Part of a small language model's weights: no biases in attention or MLP.
MLP neurons of a small language model. Each row is named by its layer, matrix (gate and up: input weights) and neuron, and shows model dimensions 336-463. Each number is 500 + 25 x the weight over its row's rms, rounded and kept within 0 to 999. Numbers have three digits each. A neuron's up and down rows have the sign that makes its largest values positive.
A block is one neuron, or neurons of one layer that tend to fire together. After each block is what it responds to, as a language model described it from the Wikipedia text at the highest values.

L5.gate1457:514494501472491516522482514500480437505537532556479495502521531459489461495524485512550510469516529509488537529523464488537559426476542496503504487529491518548492520508473510507531510494463502516513505440498521449513483491520500460490526525473519472501486519499496540455531488508517487502499528471500476505511485485473507466480481464476483442494503567449505477510498518528483511473495
L5.up1457:538463486461485530495505558468473520506491502569484542508528558495490545481459482470496473494488509531494460486493516535483491506476474489488501513475485518477486526503489531483509511468488486498526465495527501441506514536507519448513481508551492467514476540495482513516529481503488520495496503490547466512475520509498500512457522472519509505466473514530526497500516523502512541546509
Opening fragment of a word split into pieces, usually a lone capital letter beginning a name, strongest in Chinese romanized names: Xi J(inping), Zhao Z(iyang), F(uxing); also F(ulton), In-f(ectious).

L5.gate713:501511487497495481485482517489487566504503478517458488483496473499528499470479484481473416489472482497489541481496527497501479495474501456519518527479486535519499450495478524451514509483509480477472514511514469500500520481497493512481520509507507506496534526465509458516433489484476547486513490514559500488489502472497484483542513511452472460474508487523517474512507497525499518529423
L5.up713:489545508530457463457512478490524554547510488482495505496494508494526488497549530528464462476475514499487540488509521516518481524481462478529494493486500509480490483492479494520504525507500502521489537495551485498498501478472517495495484533453510457492508502520483465531464471533459510547536525493540545507470493530526510481496471483475499537504486515487516486488522471506497514496445
The leading "1" of a four-digit year from 1900–1999, split off after a space, paren or dash, as in 1973, 1924, 1987–19.

L4.gate329:484481535506453493512477474497518493524482543480491481510479491504526480485496499511468513494537497515516514533541498458493482521474486530525520503529511511550541500495497487549478539499525510480516496492533480449511450529464533521557547525463465541534509493518499486502471486498517498451536516470482497483488521484478495514497492502491525501471488515544491538401502532518480521516472
L4.up329:471490487559504512510536514517471496498455467513532511506479492496555501530490503506526471498522503441507456506520508495528527523546488469505517508532494483498551434507514493548510500450501498463463500500512486497494499500456482480450511539459434512464509492489506508471502508479500480523482487531484490514509496511474499492524507491531515515503484527502480470571562491514541494464443
L4.gate564:513484499449457492510459496506475485527507509518474463530476478499479488475496508505533482486485481536497484517530444481533483535534550442532494494526503503497481509458505517517489510542502495469513486495543455485484495491471476519486515481517525499507507500484515470520460520499490485517506504447534544489507497495483494451494550517542521486486461517472506521504515529504449510512459
L4.up564:510502521460482515473555510481478503499519471533482473504533480517478490507547546547479513501487487542505496510525484481516493500515532419523502471530489498466489463493491503471449513540521525474508554549525486514472562466494496455478508520457496490544485508466511476526534503544497490511523525512503581552507518495441548533499533518515502490491482488497523478533480491496486520459457
L4.gate674:498475505494499513501474477510530523521473461491479496465506507502529480566467492407519505511508491512485463508472504499532487484455477510470472496471459511505519504473447537496514522526550517474553507516504520501496432488543486498464486514519488460497500527497492477542524508562511509546467470498526492478490460548470497495508513528500519531481521505486523484506535510525513507500490
L4.up674:458480528493445502514509538495483470518503522507510471506479472475547492497539486565545488529508509480515503509516490515532484495536517473460460465524543532460486488527500513545478479507494503507491471520521472476498513500467513499554504503547524540504540469486508485478483468460485521496490518458463531496480488554516493523515464486485504493467490481513511507501481511510518472519477
L4.gate1046:539519506521532469516525496473443496544501477523492451483481508473488452479489502485497490502474499531504514503497519477532501505537519488494524512515479509511504495506519518506533485473512541504531531520516527485453505528506445491518523515514520509520542488497509458485517483520508513511518489519487512489501471485483504496517529519542484513515517556551500471492500481541510507419479
L4.up1046:513504531521497528507569511508480488501462492474488475459507518529511500461474512536470461510501467514523483521529475507522511512480463500494528460492535486459498492537504482482493493543501535452488536522517500520508494458504504499518554479535524484488506547472453531493477513471502523510510476451521487511495463480540486513541492498472506522518480526523498529511514506508496517520480
L4.gate1384:488535507508483487493536489423491476511498515497504463479496493517473476523508515488507523449494527494498492483510498500512470507506490537479451503497497501492522453522533465523531468427493487444522504474503489512529528516565497528490514500505534521481525488511480461489465534473508537505499506491468500498506458487493486478482474512510512488502486506529518465544538508508481549496461
L4.up1384:531510485502468532459518495493486466496481485515506477528443528488496457494494433506494502483522510534518475470477494415515486519490513513505539431546500510487488491504484496487489493512499510472503513485472490506491481521488470451515508499472479505548522469496496503483531540491509493482461501509528504503498478503478486492551497503509486505484461508508422484502474468486528489457465
L4.gate1642:504497497519476518503545464494523507517479518518488487513498477491551472514536464505491516476485479512477469513498524466518485525526495506478492514495478506490507450523532530535504486492550514504533519434508502497463524479523492467530512487529523442555497482522505505505499481525478482501518476467536453502459524519481527449479482495503486481445464513532491472504497516508506482460499
L4.up1642:486484505493498479498501502515432448503526504502505480466526494506465451501457530461567508491495546509542535505542519529479483476534495528483479480563486517508502523478495537518499477496499534455478525492461532529546554460488498563499518485479473519498518531567483527515488501490557492520532523504481504473512471479483509509493476498482507506517481510475496500551458463500484470536477
L4.gate1824:479526537493507481525486496508473562516496472536504510514452534498549469475497477508517472461478502496488469484508507536486480492471468486516519499498511545509473501543505445494519500555528502501524499486578498516498495531528458536469520494516524479479526513491501488485459460454511461503511488480484520466484490475496527524511494522489529481484493514520468514532529464501488508488484
L4.up1824:448469549504518499493522542517488511491515533551521494500484546516488464517477497519526503479504497538508490536517500534545491500487497522532481492497519529487480455492496484463526511474506487489541509498481498474474522524493492553475470459527504564511537519456476544538505542479505472507489485518507469524508498465435471468488501542463499517504493488483516458533535506480490505501496
L4.gate1844:483461494511484492459474493483517465512504525489510448552490540523464478515502481452539497500513489556498440509554494463490479528488526499468508471520515460496515505500484481504451502535529488505479536502494486519515539532461490455494500474459473502524508552450460497488515494494514498470482497458485481504466520489492523536527479555496483503486515498527523529534495479473521474525444
L4.up1844:495547501471495567549528525515492513510522534525479483486462482505439508502541482448493511494494465518511507451535518525521527486468521543481532526511502478520511511477506497498503503496526517513488447474478525509506437512534489464533498473484527478508526458517501456523459516524496540484486531506452499504525491504527530498470538515485497505470504510539521504486512504500481477528548
Leading digits of four-digit years, especially the first "1" of the second year in ranges like 1970–1976, plus dates in lists and tables.

L5.gate1450:500516576487514529519535493500499506473534477503483483503521545499569508500500537524496507516524514535512496511474504488545483506504470506479473512485524468502492484510514514505512518476510466504507495458468483510557457524470492493490562511517554485495534522526571530525510487515491502509500515487450483543514524500521517534509482526541536499482494515459542521510484488505498508530500
L5.up1450:464466517508523546494504515544457506474494464534488514513510490503508482482516498496469516485489504498538514486492475517475471490508487482444530489511499508499499503478496508499498518464526471479548516481495511516525469522480518473543540503480536489495546460488516520508492512508509565477543531481486492478480497453474496527522512509502556477519537513456554523516499504514518498533440
Function words and punctuation right before a person or group is named, such as by after passive verbs, commas and and in name lists, and table pipes.

L4.gate476:463529506458447526467505465522488516539509527514504513514475523507508507493539509505508452482533488441496501563511485489511524481506485534477505516463522517535488492503497478496525500503479506537471510498470536475467492515530484499519445504481506518545514499531491511477524472508463468524518486501494483481529476501486487493514511472487503534501530511527515489468507456516458457463523
L4.up476:484497519501514500537528467443538448507483541472510504520502466497490474534501519448482498532473467498487539514539516534539516522518492471495508470521507502490489525476517516449478527474491511517512476514526476492499486526476487465517471502492506508566519512506522510487521522480478505506499524538474514529467529510526507492513499516507532528500496493503447484480513542490498500490487
L4.gate478:494527473501490504485486507502568526500460475509517452503497515474458487461518521489502507497500519533505486452507514544482486416488480500475532485466500473478522509510507515518518488538477522495485492516495526477510508513470495487537520488528438510519502529530445480515561533532543526500462446516457522489502506504508482545506487497512553478539496471458502489458528529500525518454472
L4.up478:501475494482528553491487552491548499491566501552516538485509528532465510458522522528523500535495510546515452513477470520465488483487477485493550503508516505502491449488482486493498503522484492460511487496485534481537513522577486504514511513484490512515513536514522498540523480483500503489492503506496507458561520467479469500535460515502552461461518481501549498487499497502514516453516
L4.gate647:538507494490505493521486516506462495502474527533479479497525489529483531457511483497503498511525486522530538545484477505545474513557499463497538461500494517463557500496528470525467513479477491526543486458482486519487479540557436516526510471462533462511519513475508502491549533474475506518518517488491502534494487533482521473460525450494491495500463499506467499487496514544506510517486
L4.up647:503481509458478469514458497488523486489560528498500493520499517468500520499490486484468541511483504537515508523475520491478475535468482480521459511492499491484527525483506520501499524474490498509526469498547498482506496493491466493510499445482521542533509503478484467471543510500483509536481502502496477516485490509489469504511473445532498503516472447470498549476541538516552501502474
L4.gate1261:501493502479450490509490475522514528496519490524529510492481560490514539469446498462499513523500469496494523504465477479508509489515483513531446536486531527491457496535473485484481517501482480495521480487513487469520501483509517525466468463488478477490553477508512517523483524497528465512512459508463548478507488470491468514491452458496483463514543520466491475469513490475503513513482
L4.up1261:516493503525520519509456515482517499495461487511521499507501484536440491452461512515522507556491502510477465483528519512470456488497491528524494502500503508532502480535489502488498483490511534504466524502478515487494466535496513514507443488531501470520498486503488479524487433539543501505525531463491514488465465469503554553510525520531552493481482519462530494468510511459540490499501
L4.gate1315:493486521472490492489532512517536449478465513510457498484550509470468500458474535486503499557486485474533480548501522516564551424490455487535497503530481535496489490486482517495565500505518476467503478523515475464522488503531495516517531501507500481519523484470536504476548497498525492497495517516481510505492483499527478504482478498504510481536515531480500468507465454491511517513490
L4.up1315:487492459505503483508502482516481450487522490483504510551534554512475469489494500487497525498516504505508499508512490529475528498478499503520522504506476555498505483496510509512469524473520503508497501486485527494480513502506497488495488538478490463469510550495494521537538523548515494519500494487488473523468534486490525535498520521502519516480471503516495487529458561496485520457493
L4.gate1422:498519477510495529462464518495518527493535570505538502493483545528468489487460471533481515497545471500474511489550482487482494528505464510526501504497501516504485488502519463536480509544528530508515444506546485473492543463495515545473480474519485489474556491505490508506482489511499497473542508514518501503506565512476484497441517479538510545470472503483517558440513543483509504508502
L4.up1422:483523481506487466501477525449484446516525503515497474490536514511525480511503516468479505549524515549512500494460497543510464496535498535507474483483466518508491461500415510509498512529534527491476503514489489467538504550534549474449488493453492482480551478508546535551531508524490530489485508555486503497515450527527495476465478505527547476485491550468484503489528449472487549466499
L4.gate1527:518464445411491504470460527491492469479506504509482539488540556464511513501521531519484477530518494509540485511466508480514496469446472514539482483505552487495490482518533491474478465476508509516497514507505507464479494498475541501487499504528566482454498483500491492513537449532515528479507511492484497498515517499509531532497479471508476438528475524482501503493502473481484496478489
L4.up1527:479462488470480519493495495474491484516529531542507519477515549482502542510487510483512486499495486478517492491485526546511479514497520537507469461511529521483464530506511548500524456504514566526475490504480490472462497434519507484450477535475514487507513506497540489492478498478529503498488514519500476524490503497464496519458510521547501510446488550494493460434487499517480533493518
L4.gate1599:450477489526512467532468517526532493495464521501512506504485500514498495479520509470504530524483502518493500515492510521488488532484522456522534507490502501516426524511492505476496548527538521520543502489506501480494553484506462522447542526528499482464513520511483505473510489497498510446479496553489510519512518475470495500504513532519519451505460486481488566458522500485495486467511
L4.up1599:495482496528498513481473486504525506485463503515519478507482527475494481462527520479513546531527499484491535505491539538481476533496539514500540526504470516498455497488504477523517515506478529531498480511473482500493520460520474494480462514562519503499515488488504519532518431530520473560452518548479500545415484460524459508509513532482525498540501467516505498455523485483503505470448
Word-piece fragments inside personal and place names, mostly romanized Chinese and Korean ones, such as Zhao, Dingyi, Young-ja, Guangzhou; occasionally inside ordinary words such as linguistic, reliable.

L2.gate152:469506501440488483514519511476444508493510510467525503465504478503495485499540507504483517520514515500517487481489497485523509479503532502502498482464472465494525518479508515524504542500479499473504496476526506518480500519519489527513499545542503534478472493507493492529468491513498553498490509480533511522495495555478468506470484489529557516518489498492481542480495514492501488552474
L2.up152:511465510456501484544494510482482553534489516502534499459480513536496523465488516478492520503522529508528490512501486521484511518488512500506470497515542461501497496521488483481530534482473512504504498480552478539468504490475462515485514518471497518487493501536467494517517504532473514546508506497557505527477560519487520502517447486503492533552493476502480518501524524494546516522477
L2.gate543:506473533461509472489509438477498504532492495518497464497476512535494532505518515489470520511488522518492521527567513534539508486493499531515478469528523504507514502455506486495479467470481484476460490483544533496504462505505462504515567484439536523529501530516512455513441500494497452506487451549536434479448503514526489453492549511455523501492495521499533519485490488512498523507478
L2.up543:495485512480504433486525518522517491519479467497517460515506499510493508538450464540477517523469464495527499519550495496496523519451526488487520504494517507543517534444479479515480519513513506464513473492460500477497460523464501486535511527501469518491475466478520492503466549494506510495480521505481463478512527501498492476484466499449504506507526510491467537488485517468501513455489
L2.gate597:509493488532502461526502548492552522468504518494536489495489491517510509501480476481519504519468475503497501474490509484507496517504508514495476490524493523520547522454508479441485567460507523491513483446496457455463521480575481515536518480456499485526477495520506481457510486473476530510511502499491467487452468480506516481529514512546543524509478519482548485467477469507453511511533
L2.up597:516508469495492501496514493479498520507511505452505455474525534450508497517496518557512501480491460498473488498509495497483487500525540497507520510510501484513487531510544486513518526506489487485463506483469505545524493444509505501498509520532519519498510489488532488499470502512491505490526471522506509474473507499506516505512491587532543521505500471488530489495520530517456509511509
L2.gate627:484479500527468457505520497489521500517508520501479502455484498489527518485497516507508538520512536505485521446494488515479466489483493501460493485480512467465490468469504492467485503488536467525515492468446512491474563517495525508489522543491516529496495503493506510488498505510473506540493502494479467509469500481488487538516504508503490499522533481537500512510489510501445475500503
L2.up627:505494496493519502481496506545484490531521524480519470454532470479498487489492510492465516516509482503481422496477530512507483469523494532456503526547511516493516498507503484474475456522485483503505513466517513518511510513520482473537467479484526467456515470527489516484465502489481460529501528524494476517499492491459494541509497487494486529552538505533439508526492447470506565516512
L2.gate1131:498536533483506492538525528485536460480483496480537533525487470512488481532522510492470500528464505491437530464441495492493475494492532430510518476523468490490473491504505492510486486515463479478522527512485508498510481503490495487543539514539531429513497508522532506501469480487531500451491487506460513508447502471490485501531537530535502519517528503507498525483500526482503476478503
L2.up1131:499511504516489504485502492533492511514512512512486465560512488507461491454538463531542500520518449515481491507503490501496469509495523461490505502517512466482499502522524482493487488497531511446539495492488476462499520515522522484557473501495467503489461503508462475507448459475517531480498484507491546488524469477520475506465539537525497500498509507543494521522481511529538540542500
L2.gate1325:504517488540509464479511495504463542505480496502499534481506523481535494517464538523469509523517529486549492536508483472477479468517520475481504486498522482487451546545558469485530529503508545481504517473495486477474517488475568463523522468508507530473552494529440482525489489471478521516468511481436514495484495511481478520473483498529500500560506511498489420512509500475530459497501
L2.up1325:471532526496511532503501508452528504562468506500547537485501476467490515541498519486483532529531497483530439519474476493455495515530530466465484501507494507513470521537530506523490502533484507505494465483463511460522487502430512462496468466509501501473493475544489487529515450456505490466501513483475481514503473471468510478489504518572466534527480491490495490495479524471502484499488
L2.gate1470:491498481427529513568522488525496483450492497520491465499516479519472511488488472521522530538536474514497466520527525533462488521505542513519525506511503522512484490541510515511531491496504478479501522507494472508498469500517500536488505483495510500525519465411516482487503519490511532518482468466521480497480480535512537501574528465440521429480543535520511506539472485520478480488471
L2.up1470:496511471412488509543519505535525488495491507506481479481529495493486525468488498503491520546501496498474451516489500493479508504489518498447494503512537536483498493500431498527561483486552467436499512489493483465520534484481500512476530490504507516502507482449506485543504500483488500483501491443521492504466474494509519481524528469482509453492535498532513496444499487515489448458471
L2.gate2024:519499495489516478552483493486533510551471507475493531491472523508583455494531503482496526547489531530495502485472510519515484488524490523491486457493546525522499487481514503480449523499489524516486507510489507525465526516453503479495518480446476538464463483526507494491512494458436508480516517487455494491502560466500500542519521513527469505491531484518491478479530433483470504532534
L2.up2024:525475508501478497520501579444532482481422501477531500488441537515545484485450472486527527495533508508473499496505469540493571462482497501526448520493515548491499488496482483533506543497493498494473506486484515479514493479512470536468505554468475449508505493519551512499515483436516488527512491485521505480526511532476505535479489518520520502489524512501510536529520475492496472498523
Short word-piece tokens, often a vowel like e in ee/oe, that continue a word split after its first letters: Ke-e-gan, Gro-en, Isra-e-li.